config.yaml
n_layer: 25
d_model: 320
n_head: 10
n_kv_head: 10
head_dim: 32
d_mlp: 640
vocab_size: 8192
activation: "geglu"
norm: "rmsnorm"
norm_place: "pre"
norm_eps: 1e-06
positions: "rope"
rope_base: 10000.0
rope_fraction: 1.0
qk_norm: false
attn_scale: 0.177
bias: "qkv"
tie_embeddings: true
parallel_block: false
init: "trunc"
init_std_qkv: 0.0263
init_std_o: 0.00372
init_std_up: 0.0263
init_std_down: 0.00372
optimizer: "muon_variant"
lr: 0.0103
lr_mult_o: 1.45
lr_mult_down: 1.5
beta1: 0.95
lr_head: 0.00759
grad_clip: 0.5
warmup_steps: 200
schedule: "wsd"
decay_fraction: 0.76
decay_shape: "pow"
final_lr_fraction: 0.0
batch_tokens: 131072
seq_len: 512
doc_mask: false
train_tokens: 569800000
steps: 4348
dataset: "wikipedia_en"
MLP neurons of a small language model. Each row is named by its layer, matrix (gate and up: input weights; down: output weights) and neuron, and shows model dimensions 256-319. Each number is 50 + 10 x the weight over its row's rms, rounded and kept within 0 to 99. A neuron's up and down rows have the sign that makes its largest values positive.
A block is one neuron, or neurons of one layer that tend to fire together. Before each block is what it responds to, as a language model described it from the Wikipedia text at the highest values.

Description: Word-internal pieces inside split words, mostly "wa" or "w" in non-English names (Nakawala, Jawa, Milwaukee, Dawa), plus others like Sa-cre-d, Mo-ff-itt.
L4.gate103:60 56 32 42 54 56 36 57 53 78 50 57 57 61 35 51 37 43 54 50 57 60 47 68 47 72 53 64 64 58 62 48 60 38 20 49 30 55 50 41 49 53 25 54 46 54 41 40 30 48 34 54 46 41 68 69 56 57 46 48 49 70 63 62
L4.up103:74 43 49 60 55 50 49 42 56 56 57 52 49 70 58 55 58 54 47 55 54 43 50 22 41 46 49 52 46 33 72 41 58 43 50 51 56 48 38 56 51 68 52 38 51 41 64 42 44 50 37 52 66 37 57 55 30 48 36 50 70 50 59 49
L4.down103:65 58 53 46 37 50 43 60 64 37 43 42 49 47 59 55 48 53 58 36 43 44 47 57 48 54 39 42 45 45 56 59 35 49 60 61 62 48 57 54 50 52 45 35 53 45 50 55 52 47 65 53 60 43 57 33 66 51 64 42 50 56 37 46
L4.gate380:65 55 45 47 47 35 33 58 61 50 50 61 45 54 51 65 41 60 44 50 50 61 67 63 63 51 54 60 46 43 37 39 65 40 47 60 66 57 29 66 58 55 34 40 37 47 49 55 39 54 46 35 54 61 64 46 61 32 56 31 60 39 43 57
L4.up380:45 58 40 66 35 41 55 47 73 50 48 55 46 47 69 63 41 69 50 74 63 47 58 58 58 43 53 60 63 42 29 44 64 45 54 44 46 42 60 68 55 51 40 50 59 46 49 48 49 57 47 56 29 62 52 51 75 31 43 49 37 44 61 33
L4.down380:40 62 42 54 44 65 47 48 58 40 51 62 49 55 47 30 30 43 62 52 58 39 31 54 66 39 36 72 58 45 51 53 48 53 61 52 60 42 36 59 50 54 50 47 47 58 37 48 61 66 61 58 46 42 38 54 52 53 35 76 51 52 45 47
L4.gate522:65 64 36 56 50 38 57 45 59 43 60 50 42 44 50 48 59 46 61 51 49 60 49 53 42 67 42 54 39 48 49 57 44 45 63 54 60 58 42 42 55 56 55 55 51 56 49 56 52 58 40 52 77 30 41 41 54 25 60 49 49 43 40 61
L4.up522:44 53 46 60 41 53 51 43 55 67 47 63 41 39 57 50 50 47 63 41 40 39 52 51 47 59 54 48 48 45 41 64 43 55 60 37 77 69 32 41 35 43 30 54 44 55 64 45 60 57 48 43 56 53 46 33 50 65 41 46 57 41 32 58
L4.down522:56 44 27 60 52 32 58 60 55 46 46 49 36 74 44 37 43 42 58 40 52 48 61 55 65 60 39 53 49 35 31 73 52 29 61 57 61 48 49 46 53 43 45 55 69 58 51 52 59 46 73 52 54 55 30 42 33 47 52 58 32 46 45 48
L4.gate569:60 49 57 54 35 61 39 60 54 50 42 65 63 43 31 47 59 62 56 44 54 32 68 43 57 52 38 75 66 62 35 59 63 47 60 46 59 42 44 41 37 68 44 65 48 58 34 27 58 52 63 47 56 34 49 33 44 45 55 52 46 46 27 43
L4.up569:55 41 51 66 47 54 55 55 77 34 36 56 41 39 46 57 44 57 53 52 45 52 57 38 54 26 56 64 57 45 20 54 44 39 39 48 39 51 55 61 29 73 51 47 41 40 48 57 58 53 16 51 49 48 65 45 58 57 47 41 29 44 45 49
L4.down569:44 54 32 62 37 58 55 50 63 33 50 41 50 58 30 44 43 56 43 52 61 58 68 62 53 50 56 48 56 54 54 56 31 48 49 62 55 44 43 67 40 51 41 63 83 66 62 64 43 54 42 25 49 48 44 65 33 66 60 56 58 48 45 51

Description: Tokens ending or inside place names, often sports-table team names like Golden State and Peterborough, plus University, County, town, western/southern.
L20.gate19:36 43 64 64 48 60 49 41 51 46 45 58 59 48 37 51 38 39 61 38 52 48 56 61 58 40 53 55 45 40 38 56 62 58 45 41 46 39 52 45 69 62 54 31 54 44 39 34 45 44 43 62 56 39 52 34 60 38 63 42 53 40 49 51
L20.up19:54 57 43 68 66 61 48 47 48 55 42 38 58 49 37 52 58 36 61 63 40 41 56 55 59 47 57 31 61 54 65 39 31 47 64 52 48 44 43 71 46 48 45 41 54 47 57 44 51 35 66 56 55 67 52 50 51 47 43 43 46 56 22 40
L20.down19:47 44 53 51 55 48 55 54 35 49 60 50 66 48 50 47 53 52 49 51 47 52 45 61 45 56 65 42 44 66 60 52 50 41 42 42 59 36 46 51 25 45 36 63 55 47 45 46 59 57 54 49 27 50 44 53 56 49 48 59 56 57 56 58

Description: First word of multiword proper names, mostly places and institutions, such as Boston (Red Sox, Garden), Harvard, University, Second; also ordinal first.
L4.gate317:53 88 53 56 53 39 35 57 53 69 36 51 55 54 45 58 38 45 49 52 47 60 64 56 43 58 51 52 42 43 39 59 26 47 50 34 56 38 46 63 32 42 56 54 50 51 58 59 35 47 59 37 42 39 62 63 66 55 40 69 74 71 58 49
L4.up317:65 47 54 51 44 49 50 60 32 62 46 57 65 35 81 48 36 46 53 48 43 71 41 58 63 54 35 51 45 47 61 47 41 45 30 43 53 56 40 54 55 57 42 44 46 51 50 54 42 38 73 50 39 37 40 55 54 56 60 60 53 60 53 33
L4.down317:49 67 54 64 73 41 43 34 64 47 42 41 42 59 44 50 55 51 35 37 44 34 62 55 40 57 79 42 41 47 53 58 48 34 54 49 29 30 55 51 47 44 48 58 46 44 41 63 55 56 55 46 57 47 64 48 55 50 35 46 47 39 40 61
L4.gate440:54 52 63 65 62 45 44 50 47 38 52 36 58 68 52 50 46 37 64 38 72 62 56 62 39 39 56 59 47 43 58 60 47 57 43 31 47 50 45 49 60 68 41 38 53 58 55 60 65 46 41 55 52 60 56 68 61 38 53 56 42 53 38 43
L4.up440:47 47 47 63 49 33 44 51 52 59 38 40 59 42 56 57 54 57 66 41 55 56 63 69 63 41 56 53 48 45 40 33 40 55 34 39 40 69 57 49 56 45 55 61 43 55 56 75 64 54 39 41 46 37 78 41 44 66 25 41 57 38 41 40
L4.down440:60 64 36 60 63 34 51 37 37 37 47 43 36 36 51 45 46 55 58 45 61 55 57 65 52 37 51 35 52 53 46 42 56 63 33 40 48 61 54 62 50 51 55 47 59 61 56 50 77 56 47 46 45 34 40 55 42 49 62 50 48 62 52 58
L4.gate521:60 43 65 56 48 51 61 49 31 38 57 51 34 58 43 62 52 40 39 44 65 46 53 62 49 51 51 41 54 64 40 27 42 66 68 41 39 44 50 44 57 42 50 51 42 31 66 49 64 56 61 61 36 52 64 28 58 50 54 57 37 34 44 51
L4.up521:38 55 58 46 53 40 36 54 42 60 60 46 36 57 42 48 60 47 45 40 49 50 51 48 64 51 48 52 39 52 47 32 45 50 73 47 44 45 54 28 60 75 29 42 52 52 76 61 49 51 56 54 42 48 55 45 47 51 45 56 31 46 60 30
L4.down521:37 53 65 43 47 51 52 33 39 46 36 56 51 63 40 53 46 40 52 61 65 58 44 42 39 59 69 31 61 65 46 51 52 46 45 54 73 50 31 51 46 53 62 56 73 51 50 37 28 55 46 60 45 56 60 26 51 54 61 42 45 48 62 48
L4.gate580:44 60 54 49 40 49 36 45 59 54 53 28 48 55 54 74 71 56 46 43 62 58 41 68 61 44 44 43 61 48 50 53 42 43 37 40 30 63 47 65 57 60 44 45 57 40 40 66 52 55 55 51 56 71 49 30 52 65 24 44 49 39 61 43
L4.up580:61 42 41 52 56 69 67 53 56 63 62 76 43 51 59 48 49 36 46 45 32 58 57 68 54 56 39 46 60 56 59 52 35 35 50 34 51 41 38 37 53 61 43 47 44 50 65 49 53 55 53 51 51 67 60 36 49 34 64 57 51 30 71 23
L4.down580:43 50 52 36 49 62 58 55 57 36 61 41 56 63 58 34 56 60 15 47 44 60 57 59 57 62 56 41 38 54 35 55 47 57 79 40 59 42 36 41 29 55 60 50 40 56 51 45 45 63 53 48 50 46 53 54 53 65 64 45 55 55 53 56

Description: Fires on structural tokens in wiki-style tables and lists (pipes, dashes, header cells like Total, Year, List) and on United before States/Kingdom.
L9.gate16:44 54 43 41 44 64 55 51 56 28 54 47 27 63 52 62 55 51 38 55 67 48 40 54 80 54 53 43 49 51 54 40 42 40 51 76 39 36 58 49 46 45 59 56 40 52 53 36 36 54 55 45 56 50 56 49 60 43 51 46 55 48 64 62
L9.up16:47 63 62 57 55 64 58 62 58 61 61 56 56 49 34 47 49 57 46 44 54 66 32 61 53 40 42 73 57 46 39 70 53 55 59 48 57 42 55 48 44 57 44 72 45 50 56 51 34 59 60 52 57 36 55 46 51 36 35 33 60 48 31 53
L9.down16:59 45 35 31 38 53 53 44 56 18 57 34 41 51 52 60 55 52 32 43 41 40 45 55 68 59 54 39 52 36 57 61 52 52 44 47 36 48 54 54 22 48 63 41 54 40 60 27 44 47 62 35 77 55 45 54 32 52 43 45 37 49 74 46
L9.gate225:47 49 62 53 40 58 38 54 71 52 57 56 48 48 47 45 44 62 49 45 71 68 40 44 39 62 50 54 52 54 56 57 59 43 63 52 52 46 50 42 52 48 38 52 66 32 41 63 48 43 45 66 64 44 51 58 53 46 59 51 58 52 55 57
L9.up225:50 43 54 43 51 63 51 50 57 48 62 44 62 61 72 52 61 47 59 30 62 40 57 40 65 51 63 47 56 36 55 37 41 25 50 44 39 60 38 28 49 54 40 47 46 34 56 53 59 48 44 50 53 52 66 55 39 61 57 55 52 52 45 48
L9.down225:60 54 31 71 42 35 65 48 48 41 29 58 43 40 31 66 55 59 56 45 59 59 61 47 49 67 43 42 54 26 60 41 49 53 54 50 31 57 37 53 64 42 54 48 32 59 52 56 75 59 51 53 46 51 48 79 63 30 42 49 63 40 44 44
L9.gate272:69 49 58 54 51 58 47 38 53 38 39 45 45 29 41 63 58 50 61 52 41 55 54 44 47 61 69 29 41 51 43 53 39 56 38 57 33 53 48 34 19 71 51 42 60 53 52 46 49 60 49 36 51 46 60 45 50 59 55 48 52 41 25 35
L9.up272:51 42 45 67 66 26 61 51 27 70 33 38 46 37 46 44 52 57 43 32 50 31 47 42 63 44 51 50 76 48 38 43 44 44 47 43 44 53 48 67 40 52 49 52 47 55 54 63 43 60 61 34 48 43 55 43 61 66 42 50 62 55 46 41
L9.down272:64 64 60 30 53 54 54 62 46 57 65 47 47 56 50 45 54 59 49 37 52 59 38 43 69 37 46 51 65 45 55 49 54 55 50 57 37 29 54 45 64 54 44 34 42 49 37 33 60 50 49 43 39 38 45 41 41 49 55 51 56 67 65 49
L9.gate445:52 54 55 27 56 50 77 60 64 21 54 59 37 75 50 47 50 54 54 37 58 54 56 56 51 36 41 51 52 54 37 48 45 42 50 51 71 45 48 50 44 42 36 63 46 34 32 45 58 32 47 62 49 62 39 50 56 42 35 43 47 32 56 57
L9.up445:40 46 49 33 56 44 65 47 61 44 33 60 53 58 53 65 50 36 43 37 52 48 45 56 48 50 53 43 56 61 56 64 37 52 41 42 66 58 46 59 54 64 49 56 45 46 25 47 57 55 38 68 46 70 50 51 39 37 40 24 67 20 54 50
L9.down445:49 41 53 28 57 37 42 45 42 42 46 34 32 53 50 39 47 30 52 54 48 64 38 47 22 51 45 46 57 50 61 41 40 39 39 57 61 41 39 60 52 42 52 49 53 45 54 47 58 58 49 24 41 71 36 50 45 45 49 48 40 42 50 62

Description: Ordinal and superlative words or suffixes in biographies and lists, like first album, best known, 6th, last; also infobox colons and table pipes.
L9.gate13:54 33 43 61 38 65 24 31 24 62 45 56 58 55 47 53 45 39 60 55 50 43 55 58 46 51 36 40 54 34 75 24 66 47 64 61 64 48 49 36 48 31 44 32 59 47 58 35 44 45 55 56 51 62 67 42 65 57 61 59 39 35 50 44
L9.up13:46 54 59 63 45 35 34 45 59 49 64 67 53 49 53 32 52 44 45 50 47 53 33 45 56 50 55 52 61 59 61 48 53 52 38 46 57 42 38 38 68 55 36 56 60 55 36 64 63 62 63 56 43 37 61 61 60 41 64 39 45 58 46 47
L9.down13:49 49 45 51 50 32 48 61 41 49 44 44 50 25 53 40 37 50 36 57 60 48 41 62 65 46 46 39 44 66 44 54 43 54 50 54 46 46 28 48 53 62 57 53 50 62 75 71 50 63 40 50 52 55 73 28 41 36 57 50 44 42 53 51
L9.gate93:58 50 50 59 49 71 44 58 43 43 70 46 73 55 41 65 44 45 50 40 64 51 48 53 48 49 54 55 63 53 41 43 53 45 37 43 53 84 55 35 38 58 55 54 52 50 53 50 78 41 60 52 51 52 51 65 44 47 53 58 38 35 45 46
L9.up93:55 69 54 37 49 43 55 55 46 54 50 29 53 40 51 51 70 56 57 42 54 44 46 46 51 35 79 43 46 55 50 43 42 58 48 43 37 66 31 47 37 39 43 51 64 47 52 48 68 42 48 44 43 46 49 50 40 53 57 74 51 58 53 36
L9.down93:35 44 50 59 40 61 63 35 53 46 62 56 39 73 58 37 50 32 54 56 56 52 51 57 53 61 29 49 62 32 51 56 56 49 54 65 61 47 45 43 65 51 55 39 55 46 48 39 52 63 46 55 55 65 46 58 52 54 46 12 35 47 46 56
L9.gate125:46 55 72 39 65 62 51 40 50 58 27 19 41 59 48 47 33 27 45 46 53 57 39 61 48 44 58 55 53 28 47 23 56 48 54 50 71 79 45 48 47 45 55 48 53 64 51 52 48 65 55 49 56 58 54 64 51 63 55 48 63 37 42 48
L9.up125:42 59 52 71 47 45 52 50 45 64 57 65 59 55 42 54 26 43 45 47 50 43 66 55 58 56 60 42 33 51 67 48 49 53 36 42 63 44 53 49 40 60 61 66 58 44 50 61 55 61 51 56 51 38 63 47 40 48 44 41 50 42 49 49
L9.down125:48 57 65 51 36 48 55 48 60 48 50 53 52 51 35 52 65 44 40 57 47 57 56 50 30 45 31 34 55 45 44 49 50 34 48 54 56 50 56 51 51 33 49 67 44 72 47 52 39 51 51 70 63 50 56 46 36 54 42 46 52 31 48 64
L9.gate567:48 58 61 48 64 52 58 31 47 57 58 42 40 54 56 40 50 42 41 51 43 50 30 62 42 59 61 43 50 39 50 65 41 52 68 44 35 55 56 61 53 50 33 66 39 43 52 43 60 45 66 50 37 51 37 70 41 61 29 56 58 46 53 55
L9.up567:55 47 73 38 49 54 35 47 61 57 35 47 39 36 39 32 40 38 55 79 54 60 44 65 54 38 63 44 31 73 70 57 55 46 44 37 25 46 51 59 52 52 53 47 42 44 51 43 49 54 62 53 46 40 47 53 46 45 47 54 41 55 36 39
L9.down567:63 58 36 52 62 48 60 56 46 54 47 41 41 36 36 35 62 61 48 48 56 25 54 46 53 61 48 64 54 35 37 55 47 78 60 42 48 66 53 48 46 62 65 51 62 48 51 40 60 50 43 41 60 44 53 58 51 43 53 52 34 59 51 53

Description: Mostly "player", "game", "match" and "medalist" in sports bios and results tables (volleyball player, darts player), plus the "." in "No." table headers and stray mid-word fragments.
L4.gate311:46 49 68 56 50 55 37 59 51 50 34 59 42 47 62 51 40 46 70 43 43 47 51 66 32 45 51 58 57 65 49 42 59 59 60 45 48 59 59 56 38 36 47 75 60 53 40 53 60 47 48 42 64 43 44 47 54 59 31 47 37 30 51 43
L4.up311:44 28 48 68 41 66 48 52 71 58 48 57 56 50 30 44 36 52 46 45 48 62 36 41 63 47 46 61 41 55 46 52 46 63 41 47 42 55 58 59 51 51 41 54 36 45 48 54 39 34 56 31 44 57 65 52 54 34 46 49 70 71 65 43
L4.down311:45 73 54 44 56 71 63 55 46 55 50 46 37 45 57 36 59 64 49 62 46 40 65 38 50 48 41 57 49 53 35 52 54 57 41 35 30 45 56 38 41 38 57 84 36 61 43 52 55 60 56 35 52 50 46 58 50 53 53 36 41 55 47 40
L4.gate394:57 39 61 52 39 64 34 56 37 51 61 50 44 58 62 64 27 49 51 52 56 53 47 56 24 53 58 57 55 43 61 43 44 50 40 31 49 45 58 27 63 42 71 47 46 69 48 40 39 52 49 45 54 40 50 48 53 53 49 42 62 70 53 20
L4.up394:64 43 60 53 55 59 34 46 37 50 58 26 50 44 47 79 42 47 60 48 52 60 53 41 33 27 61 44 49 48 40 60 35 46 41 44 61 54 55 42 47 49 60 49 44 55 54 62 37 46 53 43 51 52 52 48 47 62 63 28 47 67 73 34
L4.down394:49 51 59 44 56 50 57 54 52 56 36 49 56 55 52 41 39 46 57 59 64 41 40 45 56 46 49 42 51 52 49 43 60 60 38 48 56 60 51 69 39 41 32 49 51 36 52 51 29 66 54 45 44 55 42 56 31 37 52 59 37 37 52 60
L4.gate424:44 43 54 33 53 52 57 43 35 40 55 52 58 52 51 44 60 58 47 45 51 42 32 46 52 50 56 35 57 45 59 50 44 31 46 46 52 59 72 64 46 55 50 55 15 46 23 37 55 55 48 34 56 41 53 39 40 44 48 69 85 72 35 60
L4.up424:50 50 57 28 52 68 57 20 44 65 45 72 61 53 27 44 42 40 36 45 51 54 67 48 47 41 54 48 41 49 58 47 21 38 55 53 46 44 22 48 60 29 47 60 47 50 56 48 58 57 50 42 54 49 52 61 52 41 60 54 56 51 50 37
L4.down424:52 55 49 38 28 41 55 37 61 58 63 66 51 52 49 37 40 50 39 35 46 60 56 49 48 47 41 49 48 54 57 47 49 62 40 35 56 35 44 46 45 61 59 46 44 48 51 59 65 53 70 51 37 65 45 44 57 52 59 67 55 41 63 37
L4.gate519:51 60 50 46 39 37 68 54 46 60 63 56 70 58 53 38 49 59 52 53 64 48 50 52 46 51 60 43 64 45 51 50 67 54 55 63 48 31 48 62 51 35 49 53 52 41 55 74 50 41 44 65 52 51 60 38 60 40 68 71 57 63 64 49
L4.up519:56 52 55 51 51 47 48 58 42 51 73 43 62 55 46 54 58 29 39 53 34 67 65 42 57 50 39 43 64 38 49 47 40 55 58 54 52 58 32 50 63 57 69 53 47 52 45 49 69 39 47 64 49 57 61 24 61 44 40 54 53 60 71 48
L4.down519:50 45 44 47 40 43 36 66 56 30 34 48 38 78 49 51 53 50 37 60 54 34 29 55 58 58 56 58 60 40 32 55 43 52 62 31 55 38 45 71 59 44 37 60 55 43 66 50 60 32 54 40 41 42 50 58 38 62 39 40 63 48 41 67

Description: Category head nouns closing a descriptive phrase, mostly in music articles, such as band in "death metal band", plus song, album, club, party, company.
L9.gate55:63 48 65 59 61 58 46 52 46 47 51 46 50 54 53 39 51 46 59 51 47 66 30 67 41 46 33 52 51 35 41 32 55 52 45 41 52 37 51 52 61 68 59 74 48 57 55 29 64 58 42 31 43 56 50 43 28 50 48 66 55 69 49 41
L9.up55:48 54 46 38 46 43 42 63 64 49 52 40 39 44 57 41 59 68 52 43 56 82 36 48 64 58 38 25 30 51 60 51 42 44 45 48 58 48 51 59 53 48 46 58 52 41 50 48 55 36 52 35 66 46 49 58 30 68 36 49 33 34 46 55
L9.down55:63 55 59 45 54 38 57 57 44 48 72 49 57 48 60 39 53 47 51 34 54 48 56 44 71 74 65 43 41 51 59 32 50 62 31 35 46 40 46 52 56 42 53 45 51 61 88 49 22 44 41 59 59 61 42 51 67 71 45 48 59 40 42 49
L9.gate195:45 57 66 54 44 33 36 63 70 47 47 54 44 58 48 36 58 43 47 54 29 45 47 48 41 44 32 41 42 61 47 61 45 49 52 32 69 53 32 71 41 61 49 51 41 30 58 41 41 61 56 73 49 74 54 52 62 47 46 53 39 55 48 44
L9.up195:59 61 70 38 51 44 57 64 56 51 55 67 51 59 38 58 51 49 59 60 55 43 57 56 51 56 38 73 61 55 53 45 50 72 45 52 58 54 53 58 44 57 58 52 71 54 32 41 54 58 50 69 36 55 54 61 59 44 57 35 66 49 43 41
L9.down195:57 44 48 48 33 53 62 30 48 49 42 45 56 32 53 45 57 65 66 57 56 38 55 51 53 34 90 49 61 54 62 46 57 41 37 66 50 50 56 64 18 47 40 59 61 57 34 43 36 50 44 56 61 46 43 50 57 43 33 38 62 40 57 57
L9.gate279:68 59 49 38 40 52 56 52 59 58 63 68 42 74 24 54 38 52 47 56 66 46 57 52 50 70 40 43 38 46 45 42 41 60 51 34 50 49 48 41 38 44 51 43 40 45 48 52 37 45 46 58 65 75 65 45 49 39 47 49 40 62 53 57
L9.up279:38 46 49 60 68 40 26 49 50 48 50 52 73 48 71 59 54 70 70 53 61 24 50 53 53 49 51 38 44 52 61 52 61 69 47 49 59 48 62 62 56 58 52 64 44 40 40 31 36 56 58 54 42 54 55 59 44 52 42 36 54 45 53 49
L9.down279:50 53 58 32 43 42 44 60 53 59 58 52 42 37 44 49 65 57 48 53 53 63 56 54 50 53 45 70 63 48 50 60 56 57 30 35 28 40 66 55 39 55 49 49 55 67 56 55 57 54 53 52 62 75 46 34 71 41 71 62 63 50 53 42
L9.gate329:45 58 63 50 57 35 47 62 66 44 61 58 46 56 50 57 57 51 34 41 44 54 34 64 32 52 53 49 40 53 51 41 44 52 47 47 35 51 34 52 56 48 46 52 45 44 40 34 58 53 52 39 50 42 41 58 49 44 55 35 42 45 46 60
L9.up329:55 64 58 47 67 51 63 40 44 34 65 67 66 55 51 46 59 78 47 58 50 63 63 45 42 50 41 60 37 53 43 71 55 47 39 43 31 61 60 50 36 35 28 42 49 36 42 57 33 61 61 61 55 69 52 34 28 52 41 74 55 44 54 56
L9.down329:33 44 53 29 34 55 49 65 48 53 50 36 54 56 43 47 39 28 47 57 32 50 53 46 50 34 62 42 45 45 45 29 52 59 54 39 61 45 59 49 55 59 36 50 61 49 64 60 54 55 37 42 52 35 46 55 51 52 48 60 44 54 55 40